python train.py --head_dim=128 --d_mlp=3072 --norm_place="pre" --norm_eps=1e-06 --init_std_o=0.0315 --init_std_down=0.0 --lr=0.00912 --final_lr_fraction=0.05 --batch_tokens=131072
MLP neurons of a small language model. Each row is named by its layer, matrix (gate and up: input weights) and neuron, and shows model dimensions 32-287. Each number is 128 + 24 x the weight over its row's rms, rounded and kept within 0 to 255. Numbers have three digits each. A neuron's up and down rows have the sign that makes its largest values positive.
After each neuron's rows, "fires in" lists the words (lower case) most often at its 100 highest values on Wikipedia text that the model never trained on.

L4.gate788:134132100090145154121107130131121095151112127115092133109100174147161134112149127136109132101108159096101146146126112071122119162098171134120155129113163131183117115078175157126131091180112117119133111091132110138171150157146137129140084132092147115139111157099107102129105133114092146155108149131120073112165118139110122134112131114090147152162131078124110122150138115161139120125126182141164130091091085130128123139148119111139127138109151125110183171130136154124118145174114121120133153138170110159135160111145147111176115143157122131133116138074139146146115140159111107180098112138103124151153092119169117120115178122146109124094115132120148111141121093117124144131094107111138141104085115165120165127154184142140142126080118175112120141157142085080132159159129125
L4.up788:121142109113101105111113140094128107167084141140127129154145130121116175110161112115139133177138140140094100158108089118118151111079124146132084121174164140104133099130136188117174116110103084118111105086151148107138127142101115112156169120108144141136106121139147142136118143080141133113102101164141135155153119091096111164129081082156114119129118121107116184124105091129142148122146163127098057155139103135128126129087126120094139102139121140122135142126148161160212123108166107111129170132104137096116090107147154096126117148137114141130133132139125185175172126121151186120139114125098138143119158104139128151135129131114119087073106115163107149143097114152123117187115063138109126117128110079135102133089109092123168109138121147136099135161138080122096125102156121
fires in: "in"

L4.gate965:172114145108135102127126091124113078126125147108109140140127141142165136149129110137125152117107129135116173147137112166146103110125080143138176142139101177102138129130118143158124119136109152123123130107122142133143147135115140185191138116124142171108136155156077108116135118112082139144132144116125125166082122111135123137093142141148118083137151187161145121132121107119122132130089088121125175165146123108110100151122131127162134161147116118105118135129148103144107070154120097174115124091108108149124112157150134115104107189075143128149118118123147119178112101137170136180106149122109113082136114133142123133143149138113156107072171181146127097128140151117139166140100129119117095146091121106123108113135137120158176115148139133136121138121144125138116174113125133
L4.up965:111127169142080135138107146143142127140124104136064115122130133164144121120179117110205111132140025097132138121160142102160137134179121129131113109145137128118127126153150115142122132151148118165135131112085093125109100103130138086151158127127175152129134150172129136124104128124172094108145086107125115146120120107120142128149115137104138103094129172126137096125122109112159140103131107140089158113134173111100076114112133091111140124091109146184099097122153118104160135130146113153129109143110151082121118127141167145148135080106152123116123156126141165124113110097160150128165099079119155121085153096107110116106148137109122163124105123135153160104119141131153098140151127123134098119129122111127092155141135061132165133145162141121136104136133136164160153123140136
fires in: "a", "age", "go", "only", "an"

L4.gate1909:103153102104105133128159147137128112061109119135166142111111145132082139120121109096127102155108095118177073117140128172174125147159119107108128139166128125092187103120163162102138162104184148141116126153146102157158163149149132128152114153143126197153142144159083149138177157128127149126129149107159119106147175131130143098105150096089150176155122114149119138114125109170121148126149135135112089115126156152142145138112117144128131171065173138120102095143132094099137131116148122143164135096133139097158099124079137161148110079136112132096146154131143116120110114108127080101154119099136102139167126131160129131108116150093161090150112111124140155127116097134144113127106098112141126130128124145094097103106119092123136115164136106150154118108173137116085089120098164
L4.up1909:125151092104095123121157121138106132127122128102126136166135148150115147139143144082113112140174101158097122168122157136144136140145115110137137134134155109073133123121140151182117100125175128116128095119145094142143107138142144131184114107116169132145082139164146100100142139125103082135097146126113113163169154148132142134096133153154115122070125089146115158150083103125140103126121130100141108086119173149131159137109122162110119167114114158088136125148126086107091110127104134131148116114123134116105103155099127126155107121102130119103143139100175175121096148134133135112134138093175121155120101146097139114128111153139173109167170139078162148102090153152209146127116103118087094115133119140113158128123147093144169138189159136112169138118090119115100125155138165
fires in: "first", "following", "last", "next", "only"

L4.gate1696:109126144091078140136112108117115183134134112121117124175130151153106142086084154099151141089150095094158146158118109118119100135128119140142136151106124096154090112162085119115166135148095119115162124126113127130128118132164130124150139140087117126183131128113112122120100153087166151153151113070138125148130110105098105134139121120156128136086144151159140121119097123146151134134127111143149071136129163153133101135136126085104149132155139088100149131141158159147151110141152121113134167135134091122078114116179129096155146120150113081146080108103126135095119091138099101127126142181171137164153136110139097112125084107132122167123112155125130125132108126122151117139115096135096117112088134121164097128130085162129118107114124084141108160116128107168126114150111123
L4.up1696:109131108134127127101140072158098135120120110078161154131126134121095092155100120145110137145112131118110148075129117126167075116173155091176181157132134128144146102121144157169104143126186166099143118100122140140120118146118129080158139157131120107110139090120091170161119134137127171134134135136131136155097172120166114111138139171145084159164139157110147098116161185143154112138081093122129128091132162138142137133120103129120143115120116086114123125103085138116104142124128109159135098123156129096111151137152140075146097117114077117115121130137121108143127112105107128140112129139137131124129120157191130176132126087159170132097153111127181130173144142148115136135142146142166143099156132107102142128110119103145105116122158151103120147148172093149096133101101119
fires in: "with", "as"

L4.gate1399:136097145186111119150119107105146140141108113154137127141119132093102143146127033126174094128133140130135096130133143086153109126140140106147167124092168148142158096098106126128092131150119131114115147150158143105110112101087127146167134154094155124162160113137150175183115135141104138126141131130144090141107075130098136141083108144156134102179104111147115113158151122142156120104133123110146140154135084104146171166121165105137130126108128127162120099132139124137111107121087127110070167120142106140128084145107133069148111102145148174183116169150123155161184147133127088113094106103180146092134119113101103133108147129114158101139159148151110115078086108112149123118102149098121147125152168099138139126113155154169106110130158136110095131130152113126130153090130128
L4.up1399:187104130096134114096120113113124095147134108074114107119133091055101134181171150135167142144096116131114098120125170145149137123122131150141133133086140120128125127109081151138107120129094110093149104163111118137148093117100186166146135145130097146147110120123120135155133108138143168092109136117080110149116143136123149139186148176188140166086158124162125136170119149150143126132123169140146118122121104106134112097138078125119153158155161093119093107191116147107112151075076112125142127146104110110122176107117110160127115155126135123096112130145141112151147114164150095156099151161115121169119144105114176113133096157084100102076133165114105134146146119101124133104115102150118120092135141112144191082158130118109128137115141142107117135103115115130129139151136167
fires in: "and", "et"

L4.gate1975:149088126165170137135174116185103109073119115156128141125099107138134111137144154105145114099149134118109135137095115115125132149101147128113144103099131115140100133148146122110171129166142132128151130134078104117133132140113113199125143074101102110144123112119123070129144124128159121132090174153170081117136123127119113137125106119154177126138137098130129098119160126145146155138105149058107110098169097158160147139142125118107090112155107170118103130153185085106171121162161071141099131134109102149106119155193148132112134140116117136107132140137139097109146103104122169126149125137133142177070105113141128101144154145136146079139160117132148093152126155130144124122135111117114143147146120133128107083151097107105110089135106141085086138138115116136130139133210096
L4.up1975:138105088113183086169111126207136114102126134099102154152123127146112132144135126119169131116152151112141139131148163149133151134133115127137156130129148080111145146113137109123147113125156157129149140126075114111123120082098132180162104105125148102135112103129108118109098135130163114149124083107156109121113168117152104140149112129123121097135132146085150170154113145141168126132152125124129163169144128128167171139133148155096165149140137141179129146116142114119115067098140165093127111105121153150129097144114110191131120126121111116108100134122188090117099081126140121136147151153122122107125114120086118122081119152125140173111150162143168105166127157136103114180157133108111120133139099078167104150104144142134109146122111125118092085143134096111093147118108151
fires in: "all", "that", "most", "some", "many", "because"

L4.gate334:103155142133132133168152122137148174094149123099146136117149177135143139112151144099127090135116150099096140112132075112129128144106140104180112088097122131140145111143107110126136132132161164161113175182125084119126150108151132149112142187112151150164123125134142148152134105158098154107139100152137088107145115110159161120079111152143164102129108151160115136143150138085125155138157150128137190120079133149150162127077084176123107154123120106091140116157121143124151138122154125126114194132111110160118113117145155121187122108116108146111097151132114113122141116166076129143174114089137160100080142154113121118177113146160146144144120115127118083137102122172098145124124178166123124135117138137146109159129168093155142129130108147085130114120126146150137121144128143
L4.up334:137146120133117123148138171115145159150133125146129123181119118070110169119133136123092124151145133108141129111157138146149124115121112094093146114111139122085165104169145140151141096149125172111078137123173162142120123128133161094100105154142125132115139157106135121121091134139150128102128114121118064059108145147037126100134120129160170112143125108129132106122074118164125116099170115182131118115110109113124171118136129110135146115124132104148119142093089147139104138132144111129102147090174150120130096114121112150097128125133139090138139146171157127117151131121151160131136102079111136103144138107141100144160139110150114135140081090130133130120121110127122134100113104099166106154104161143137132129145130170166147115108143145139161168119216146116139100136139151
fires in: "of"

L4.gate3056:155142112147109130153130118105094193088079098088114130118095158159159098144110149085085156134133109122151137118156122076133135130117129104118129107159090096129071136168144105127148138134161143131129097142078150107138153143126130128160155154116144153134103099152100138129093141173117133134141141090104168121142161102124145092109161134131135151128098118098145091117139075137166118097105116141110123089087124132147132110141136113162133120128120109116092165161130127118104115146135151115138101137162104111115100165119113106115159105120101150114147108111158130117096104094133139119118162120128141082128151133125084140143138087152140146082115127128150164121104125158125111139114119126171084123148131135113152130150130094116142120108127143108145145140121165100092081153117126
L4.up3056:134142128122028108181132163109127137143107128141084153141111151148103130173102165118119141155165066128149118123171176158136126095146123106120106131160111099129128122123130172129121138119129154143169138101136145124152158116136099140161128141119118122107120089139097126171096146165148107153156169139118120151125147107136137108132160126112074105182109128096120155137120117132124104127121105121149115145092114108191126122171115096146159151136082094124129125134158136100075118172146166111150111100150132143081143153140147115089095129097107126087117096132148132149098140157115122130132122121126134105114135147107157133092129128185129103121131134089130134123153140120083150163102101190118087094137136094142116150085155104165155108124104143131141147123111167117135094186108194
fires in: "only", "league", "first", "second", "restoration", "lucky"

L4.gate449:130136158123114129120125077132094122138113087122131136088135094142098098117130115099115115140120097097101125143112149114103081129147145111109161165102153174091103157114135139142110126147146117106134156123104081105120146120134159136128160136113093122099086148133111126105139094110147109117134113166149147155121152126112130146127083149149146150122136120127133086151153147112106081108107106119129145167160109127143140149184148148138136131100094110102120142161155116129102125091132107150141128097147107158093118114131134106132102196111098157096115129128099145108180132109160114142086138067144146089145149100134150085118123132089108156100133175117152108131125114104133141104088121134066123155150117139126143179130154144134101131139165151128134128116155122086127116121141127
L4.up449:155125108087134157181131103142123141147110081164112128107136096091158119126136146168175140130110192172100151102123095125150155111080111159125172115121147122122137162104128151166116140157146123105110185132135128116134114113133142140119129133133133152139127107093135138153154133137082144128096096125080112110125114101141134139123146143130124136146145106135191141123133145132136080115196091112104138091119142155175130137122115119131125164122116153117146164163117095133207103109156137114151126125114085098167155154102182157156132109101136097152107126131112090118156132100069180162134117124096126111099129140113186088158096133141111108131131121170110041159107129089116096115127181163157118138140131157143124147143156094121094145111142122157138086113111147147133101163123081
fires in: "to", "on", "for", "in", "from"

L4.gate1192:123099134112071122163122143129142129115108065146171127128141147138131137106075131150104100120131070138144120150130128108127066119108136098139145128149149128115097123104126122133120125118130132144106096165117136107146095127132097117133180112097117140093134159119129164164105130106122132173137145121091133137155121092123140123135126118156145111140126115150134175139086150148082107153117125123118163109121123158150139115120169117135124131102135123098132098090122124070134131118141173174123102094115114174144131150148109078128122138121130126139108111140130097133117133099126176109140167121162119172106117103115125148124177086132116153108106148142139152102103082143157188171095156115166159155122131116124135111132166083161102175147104126123127101130131107123072087150069129
L4.up1192:127151111078119153121109086133126124132130157156146131088139106128136148141126147157126124118102082139137122138085178110106113057119110143107158143103098132153124133122126108108122129098111149130122101130150128144182099154153148132159114100128121154134130139138103150121145158109158160159128168088132144129108135099131074103130127117141126113104141157086133126100148109113155162116134147110117129110136108115098149145154104178147141185108139129124133112108165146151086140123129099148128174132124165160098050126119126100108117195169135133143154107129099121087140115128093131154123118093159126117148128147131134118190117107108118109122149133114138114180174081114130112152110091166081146073131159131105124135098148167128125130116090119096116082165185152124138131129125122
fires in: "24", "23", "2023", "22", "19"

L4.gate1720:136103155166134122116136109153105106121097097154126106095167114168140120157116130114088104146116122111109115142119103097097149112124127094113096150156111170146156092125146102086107113140138161137126133096101080084157101161122101104143174112136152163149151105165127120133090117178143129103098138114141075082126172136171182170093100092125141111157151131128152132137116123140117105122143112156120167122122134165121133122141089140130135153132155091120090152108088145113136126140145119124117123141098140122107157106103103086078155145117163110136100101141063080136152125104118119102132125130108110151158119137104156133133175182071119147112117102102097096140156127110145124116093187128160111139109128122127138164145122161119115127154144127149092124116132099175080183118144087
L4.up1720:095096142166098155131107131178149136162132136143176143110112119156132123150135115129135107154174198144137128121145091169105170146107130092157118092129086132119158117089142147094122120134164147152090086072117162133139169155148105166154113087166177125104153130099085088093108101118076153113130138114112150094117149060130131108132129105098135127141097116126109126166148155132128112137184104139170098161123096147091150116136115112133126134101108086117145157137091132102097139134135137143110129140164092155174116141137129134143099094136138114157141148159126163107092141181137141101131138165136107079119147141147094121115136134115159137130166144141150135082076127163105166145131134112126140106134155125109136160096121155130125130127139132119142097138096124140106145153155127
fires in: "of", "scirpi"

L4.gate112:110136150116115156099113123137083167126141150164148093142115124121138098091111110127126143125151153107181074159124097120136100162133147137126130129176151118123107109111129114133124086139126199102162120134103109177169093134176102158089112136152141106113125166129113144143086086162150154142108083135125140119136079144157150111113109074142094148107160124107124144147133133121119084130152138086139126161108168114121109176094124092131109141138135166103139125119081126130092095167134137145110146140124130083116100130144149107103161139118119156124098131107141170157156082162129131149122106143104105154145147104108099110141161130151130157135132089107117136110101140130143148104136126094139162151153124126148143162144094136169125164117129164138171147144139126104130109099084123
L4.up112:167128151127076170084125116152151119142117122106149135135130086117149117178171129120151137127142125094101141141156101150144137116109137103130096128135155142138156142134116082110119129093144121103137150120124138143120131123100156137192104105154122182128135106124131124095088092127120150129150126117113103179169118095112089141165151139154136126131115094112104158110125123111137101107097118219122126190150101135118044137127140158107115163147109151163097110157149095108139114066120118143111151170108153155111096143125182082109098133098135187107126141140107129158093160145135108166140143149097138098143118156142131136159110155104100135095131151133148119133134141163146132143171146119115126079133130147121140106162112152153118129116112172134095109146140169125112097114111149
fires in: "and"

L4.gate708:108172145145103112104166099123137141144129138118143135127181129108167136072139127131105147130130084161144156145164119125138130123120176176131120152106113129153151118128131119085163113133100119107112109130154129174104099107148104123135132129168080102121120066127155103157129151141148141078118109151154090166124149106144129192107117170203109119180152149111109124089149133071133159121124102099108106086151071136139122107133156140178134076143115131131132161123137106087097110100118144134106120148120087136118065141097152126112110143118089091130098107075112135135131123158092122132132149103144113130126130140146111113145101129093159111084082147121161140174141136102146114142130131160120121121127126115140154139118134134115116133136126140135150110152111140130087114123104164
L4.up708:117115126186108124098140132139148148102108114136121126109134144112122112130099155109088114143088156155101138106105118133150118103126127112153117071108112153138171187093123167172100158123145158133110135140161163120145168085112145183139117107120146144152146132122087154142104126117155119104149165131147145123126143129116135174154110141146102098134119170128124119102092142116164122125116160170150125148116101115154102165166089158155094109144141134152107123141065122127145095180156088151088147097134147122103122114149158103105128121145126132108076143113164131130107131115104122103145109161152103109129140101088132134102170130119125159152135167094093120152122127071136118164098139108117102139152128137076131173087153144130146140129138167085151139140133108160121154112130137
fires in: "all", "those", "most"

L4.gate1722:131105123118144134096151138120094108145128120180117109105104137144120094075152143151127162117129158158141145102116089134098116133092142112117130093127188113164105128130130103129111164128086134118110140124119166094171111133131151129159150120136100111070120103118117141164107141126132086076108133109129128126109106101129167151109103124111079088082089139086133182112100128141108151139131175142115164130162160151112165123117118102138149097138150172130158109099086152166126140153152169126112155111123123110111180118065151135074130159174144134153113142150112128113140129172129115124107137153178128125117160114162111208109163110120129082081082138128118132129144119134148094138145119129144074121149121125125138107081130112165169126114136132106131118124131128130111116146133106
L4.up1722:144155113158154136140122123134121129141176166168137124079121086125107141130132144142111128134093159116129130158130133112131149168171147123122112164076121079117096144128125117114162101111130162151144146104118099131107094167132127106090133125111137101155104146106099078148115118177115123116141119151081172139106130091103120136115098125166142090165163117104136152091130136093124128118143114173095114146158126142145095130119128170146132147180123120131133142096131108118134167158144164124117121176117136127120116122150129098105156117132127130142127133156098121131150091096126153154131104118156112110142134152078088119149099146103092137161093144113076109155092134137157118134093122093088103179167129091114120129105120154129114148120135162114130096111091114096162125120128097
fires in: "of", "few", "half", "various"

L4.gate304:137120109157122147122136112151110163120149110123124146139126148137126137140104100137167136156155207073117181103121129121156127153144101158148161143171145112113084168125120160122139109137126129134125102147157106116107132098126095167163154089119128095100142080127142122120168143153179134087112132124093100105151123114135155184115139140166083105170148110142108147126135113182105117162092148123135162191119185095149107157127182091106164159108131123102105156176177123150139088110130102149117156142152155143085141124108113141123139144138130092112167150136135120150113170104114129121095162130145132101131118121074156145129139147124122112154136123117141123122137127105148120077111129125118122137126114113124084123127116070137161111118185110106111148165102131144144138136106150
L4.up304:097078130104095103097138121094132104121158076081081141150128108112137129137136145151126142092109153127161157082131107118145131130103121184129131178128112137126126163139129120172105132129151115210161133100112140152177146119104132147155163200123125122093132149137111136139100163155093151084105120112125130119127125144164165125141148123137124151137124124146121141145102122149152113134102096127125126157131133126092089130143079099146100098139098113093127134119151136091115119155107107081109142129154120136141140150114157137107113145140110104130083181136149161145120093144127142128122132133112117122150133109109082112135125138104128162147101143139114152159140124148150137090119154108133136106092115109113124138169089113136148117142139116124089122111116134123128081199107139
fires in: "and", "with", "having", "which"

L4.gate1666:128127143115141114138130119127140141094166131111152161135100194040124125138136131141129138152164151150106072127096137148125134178147108120154112157096124102157132154145136130155141109088119052113070151153112146135128144120124176119146137142139149139160140153156158134162146171142098109132111155153138111071134157131148124142123154166142128114134147145144161121121167123131098105107159151080075132107136163125104160151166141125162152176134126098134091140099141089106162147123128098125125119112114114097146153149120118118114128112138098096131132110151128118152138140108139124158156127122155102115144094144099135134071145108150129163128106126143142101101144117162154106107102136122100116103127123167165177162170124157152137128091116095136156112146140092142110102113123134
L4.up1666:119134158149088118108184093160131132105138097135112175085180102161091148116124133138148167130108170198123091077132095109101103166125140153059119165154137106181162146148133137098111134154126166153134111081133146152140148121149117116137140120151096102118124141185111101111126144098123099102111181130155171097108128131110110125084127136142072137090135114109142130140121172179159103153106134162159165081150105119144120090077130135097163121126125140133152103153140117114124172111112116111116117100124130159130181149096111129105139147144113171153107128098115071154110119138146148150147134152103133154108098124125139115129153121116091138133151133119123110150110147092104147114140169132159113101132098125168123120090092128122125141109170109127119111119151084165118115135134106
fires in: "first", "time", "ever"

L4.gate1937:098096158125137136142096077112104083133062127124177194129091142125142126129124123130145113108132113124142101114139130108100111138138106107120140145158131159142124101146131106109140158151124125150133132179193144097149171137154139142108104141112176148135137143119105151133182091092164108170105119120145067137174144100138098153093153152123124134110151067120139115106174145128077146125123136103161133214100143119154170151143153091122116114173108172149088115130148130095145124152093120127112118161124135138125104103142152179136129163114190100112115120117098148141140139125082126117111121102127105098097127127139089126179134110167167105115104105121092151099146129066113136113148113118102110130148144131134132138095131106143122133125140112130101128141113155142126141138110169
L4.up1937:142131103137141129110129122093099114130119136124168150152112143103116128104163095111096141097121095095145120080121152115093135137152071126119131113161138111089112146129130106075150123143133097126163130126168165110138121127110106127165127127138078114181115136129128159131156129125120160095143136109130124124147131133117129133094135126139125165115138128140115142120153148164106136135092162119109123163104170155139157121156131146122133150177095142142101128114135139114120143140137153151134114139106103134131133148137133180137121127114105151161145122144110119128137167111109114136088106114165139078144135070099173120131147144151180129104150106147123127155146089120141113137147095119126135131134130167182110139135156131124158154121090165122129168118118097136166130134107177
fires in: "0", "career", "100"

L4.gate2239:163159106138149102136134116156167156115097135135133122134163152130132134110132130113127130127139158115121104123102123154126118090101106132129151122153134114118156164159128129138115168154119121098126180144164109116115136111105125122132153077151119150144160190121120108138136118113128099120128101159104120121142141147159088138110116157138099112158114157139102092100146108144131128109195134088148149135103181133138168149111078143102125132154131109109166109158160090088129132124130124131095133146153150123118151139109112127132135123186148130121132122160155115159159127112134143146160120140144120135122141144161125119077118161107124101126156133145080134120151092133157146142114143161140167092126147092104143073129148128119165113097159131123070150154099114131120141127110144
L4.up2239:172121128105140100099145145166104145168130154137148072165112141121124073100148116145128114092146112121117083153141134184132117124066165130114115144122109112106112142099113105130178142156091089132102121091131129169158183170129147124106165121160122118139128162114128129165105148145101140128107149103112116118086091134140133137133110061120102153166135197136151104109121142166101085138160097106098184122167099125141142157100108137129151122172124092109116165125136104141100100149135085140138096110105154183117147122125133113152148137141133163168126092157155087123183106159135146129082175139109144149137077128112118154139137130161122113140125094169144089125144146126111127137109156132123116132115139153098122121104165137100105153109141145139084106126101110122099098135153137
fires in: "to", "by"

L4.gate407:109116132152092190153146130138080092152091136085102131116103154128130169128155136129182144136141107152208148122115077133113118108132159129129139129154130102124137130097137144140124154099069116109152153151168112109137093147140102130175118081124181123112114143120116121092156116128129111095136156112148163109139152130135133136146103120105093112120101174101099124136158124130123119126074138130134164132145149133133155153098099137118136180081155129171108133102113133107153139133143120111125121147122128171106130135134119098148094133162113126121117121155122102143110151145150080130121103061144113110129112118144133119081138142172148162158119119151149140111104126126129097128131140110123083099090124114163150130096099127101085104126116112140174159142110091121102062080159128
L4.up407:162096092128132127089120142106118150133134083145134121135122136102139069118110109168113186130160139094133129103128134166151133141105151166173135131150127143129143162078124084130146130109106115131135105108110112106128128135111120131163095135155129171114104109133141159097143133153119158097127120142175103101096162095119174102095160173107142139158183208130104138131182095125114103103135161120117098127125122094085120124148112127140150144150162117146147129066113137134055128063102131140130148137123150131141148153122122106107132128128145113167134108166138122101120090096103149115101161101147137171129123127106137126095141158082164146153159169106136173094087159175129107100127171102199101093166153114130130100126167130140183118155180094133115136140134093142116088108111092
fires in: "and"

L4.gate2038:134155125169114095160101108117108120128151064122128103109116140107102142141119142120116135142116181141090124115099130179087102129141124170129159114090151102126141103126139178124107126114122149123127137116136099109111093139133111113132107143129121148146158140116125072149113132118124146119152138169109145112110140194096134108164057149168088090134118081098085114134154123107147161145125153115165195131131125109116150120145099114114152123138141133107152102127111118107133155134153162136140173104127124128143150126114137095148125138113128141127147085114169115098134151156123106190177114114150140125160122152138147148136142137151145183116130141150114105143110100168142120129093130134084189168182164136120112132089150171109122112080107112144118140117174115145110158083106137
L4.up2038:135094160097128135152152129082132105133109166113156140100134102094170172133138120170127174100141127176130167134149101162100098161118102116115116171153112132111089161158099115133151162133172110118140139150126128162071124145147087167152119138099114110105156157152118118107132146112127148186119136122135134105141115145146191118095102142156127145111135123127121129122148121123146167153131160135091134106084138128142137115134170121148107156138106147137115056123109106108104125138141146098127096159085120136105183156123130130136107128147147171115168125147129141114172140118154110123158098123163138127138122095097133174114094123116143111120159142156112163113114178117121088120145094098160143154198093099130145145123124124164081111104125115176105154109133085146154114136147102
fires in: "at", "to", "from"

L4.gate1671:124114083110102139098124117101163118136138144109185096160120141096135110127123118149087132097124136155150164111140129119160161138131131154117116086175126153150139148150162088149152118127154127125105091153133123134127144115127117144130121084163132145142097150089112113083113107136108114137126123132134181131133111148153211146130124138141100163134160149138141074091118097163112107161105131176091136122105198142144130118146129087114137191136095125148109130109164084111161112154125119123118136116132167112080084130132107079120117148119122088109117136157086109152085094108106101140135134180131127165136127151162141118123155160124121128085084100092171150146127135132178087144106181100112088154104114161113154120130119081085118107152098160124136140129154103128127146126198166
L4.up1671:115154104121073159141104117119189091155125129114117147154151099110118074125165149133149149139124128184098109123126152147139125136114123128153144139120133173107112134117129149170161126080121126142117102114064151119108162114138183094163159091128122074135114107129156123147166150122125140098139137124104108131143118133182109132138125153133152091141106175109140103093140090115140124106134124166098157111168084080112105085138154120106129109115133177159096139132141105099157097149125108127103165103142130130119092119162151092132074152126099105112103127161176147147174121157128110094153095148113137080092128124135127159135068141120100128130086121159109177105090111112144160160128181155112177101116111112113126113147145159126137150107132124164110140147123151096124113088094137
fires in: "and", "as", "outside", "uttarakhand"

L4.gate1868:149147083152130139111083131155118118145116089127140116152101094138156123149188112112122160124120151174122128166118166161135134178117120106156162172091095090126095149095126101136139145092097138181123146080101132160110115144131125113086166125145102104109142131145094137089098141146134110140087130150192141127135128107174127099116080091134109105123109129122106114176098136156088156130117103131152074134117163147136119115113101188152206157124114138121098100155120115144161146127105154108137144122108156121147158157100125129151129125128135149152112104133137134119106120132131123153145152132112126137121127139144098121134109122137105129117149123152155086132118126130086141130132144141125145121107158129156160160128137188107106124188139106093132136150162125097144135125120116
L4.up1868:125113133074099132129146112066154135136110135126129098125163146158106120167135124140090154154120148110132187143148164148157126157175123127126166107106146134111147116174168128123154164150142157105139129118115088134114132106132103157094133081111128150131126119149163145125140155172080095097132118100142122118132126104133133109123116099156137110151150157197124074122106144167151130112086128163119137130159168118090110106145127120105133124134118139149128119146131141124134097141155138160124134111125152125130121134111148168111137108140132129150130104121117151112174124149151133123142115141125122142171105095108136078136122144119129107125111146155113111094122116120123107141145082152157130113093092136137116102127095094147108110138100136134187108128128110122115118109107136
fires in: "became", "be", "become", "into", "later", "to"

L4.gate1513:167125168150086111122162104120158122135114128111162166126153126149111100175110124134114122110091122122118193107130118096124075136144132123135132110114133132138082147149130123147105136138135154186142115123099102171143093141177146151116116111143126099118146141137130141160156116121098095139099139101142143103129131076156127095137095102132107134120157109116134114111110151121109128146102110137093156105131104117172131095139141083110122105135183142099104146110139128135138113160136128129145161133121080127158120122157090094097111150130111126125168148132129126125116113107144144131112116140082128069134116072133074108157100126125128147107150142135138088163122118119183124136095111176156150168130065121141104116123070077126164129134132087153097111143137157193142103194130088
L4.up1513:111129120092131089127090117125185126147172047160106123144154152120115127155133129101103125126116102158154167093133140111094135144083121162116200105115131125112115128116095131139126102134136130069114114157163117113123134127125175125141078159100111184160152109096159163135158119128114113132133163126125103143119087111107133106111156127148141107170137122138098157145148103101138141134119125153102123142142191108109148136115120128111149097109116114146097146133093099095165139136131104191132134135129138145131129137150104161120142151126118114123125155119111156141148135113094141126091167146131151140129114130094108131109146142047136110159139139133091097114143107139122107128109115169169119104158140148088112094149166148109119094096148156104097126153134128114124115144130114
fires in: "and", "with", "by"

L4.gate2978:137107160143153139115129137119121142164149124138085193136136150161153113143129140116153121166121155118135127092103093156149153173087149161120132147117103129095115119106168103098123146133169130141113110140094086130150147191129105150160139134075148160121154129105141152133175155143127135108126150076113164115118105171136095116138112115145124160106136139154087121121094100148111113130123117152130087146095131141131103167133083120156122143149108149086170095128116099166128146151106147116114127127070155141153162121161132117122141144122102102143124152128154086135198132141104101080147131159149106116090136140112109143139145113109094086106104114112133136128176165126086149101115084119094123108125149087170101125118122155142141169138093121103123134120185123099133121164147136
L4.up2978:128131169117107127153136123118138174131128113152139143128162156133140163141146109129165118101138163129135120207088164121126097140108162122107118083112098169105115113085119136077099125093111157110120127106121146133144066137120090180149102124096134133113129150139124144154155097148123094153150100161128125092103105141120092159151114084112120112114142116173144114138106101134156152146122112132115133150098122104173113159137117140128144126131131099177138103111148140074127147118129197156170171163139133141146130144085171129131107170115117114148156143128140112102099094131156109108112118121165118134163119139077111137139142155127093103123096094174118094078145124142138140138162139138137120144127138134109177154117138163123150089138133138145078137133125132101128104158141101
fires in: "in", "along", "southern", "within", "early", "orbital"

L4.gate2513:121126110127124140143155165196067082138130092100116117106105149156118139142111137149125156133127123152170100111132115150137120129183098188114113111118132134121129112096194108089089137127151112126139145158091113088138157116132148160118124147130124138106150123109110122137083143166076108135097140118129182143109135139125121156113139150096086128177146161090098135163153108143126153162128125086135155128107127136113113137133113118108141086158142103151135095138165165086118127157123125130141124144115095120093090111083114169079149152121175136153153106107118146098145120141090112154130114099155129129132167138133136147089097127149141151112108131121135169109176083095132137091158123109091138125087105143127162088105158077127110139155149100105122157151117136149139100114109151
L4.up2513:141118140113133129150171171158164117177130093125143124074125093131134120152125094130088107109118067136117124144125123136103147126163141141144143169170128150059116142110178120104100104116156087110126182103147132034132137131150122140094130156137151145072102100087074099144091104090078125142091118088129155107151129128165141124135146156121132101176112155109137110122131131141103124155094122116145145162110165093145120141153144159128122116135162122140120127134116121105120127120115104076128141143110129177070136156103114124119116140090184144110127103150124135106097150155089124115086113087143098118142151132152160124164118174131119161126151115100174130144111126155104115150139151134097091137126098124118128103146135127114116175131133155148150127123148141125117155133105192
fires in: "life", "2000", "full", "career", "portrait"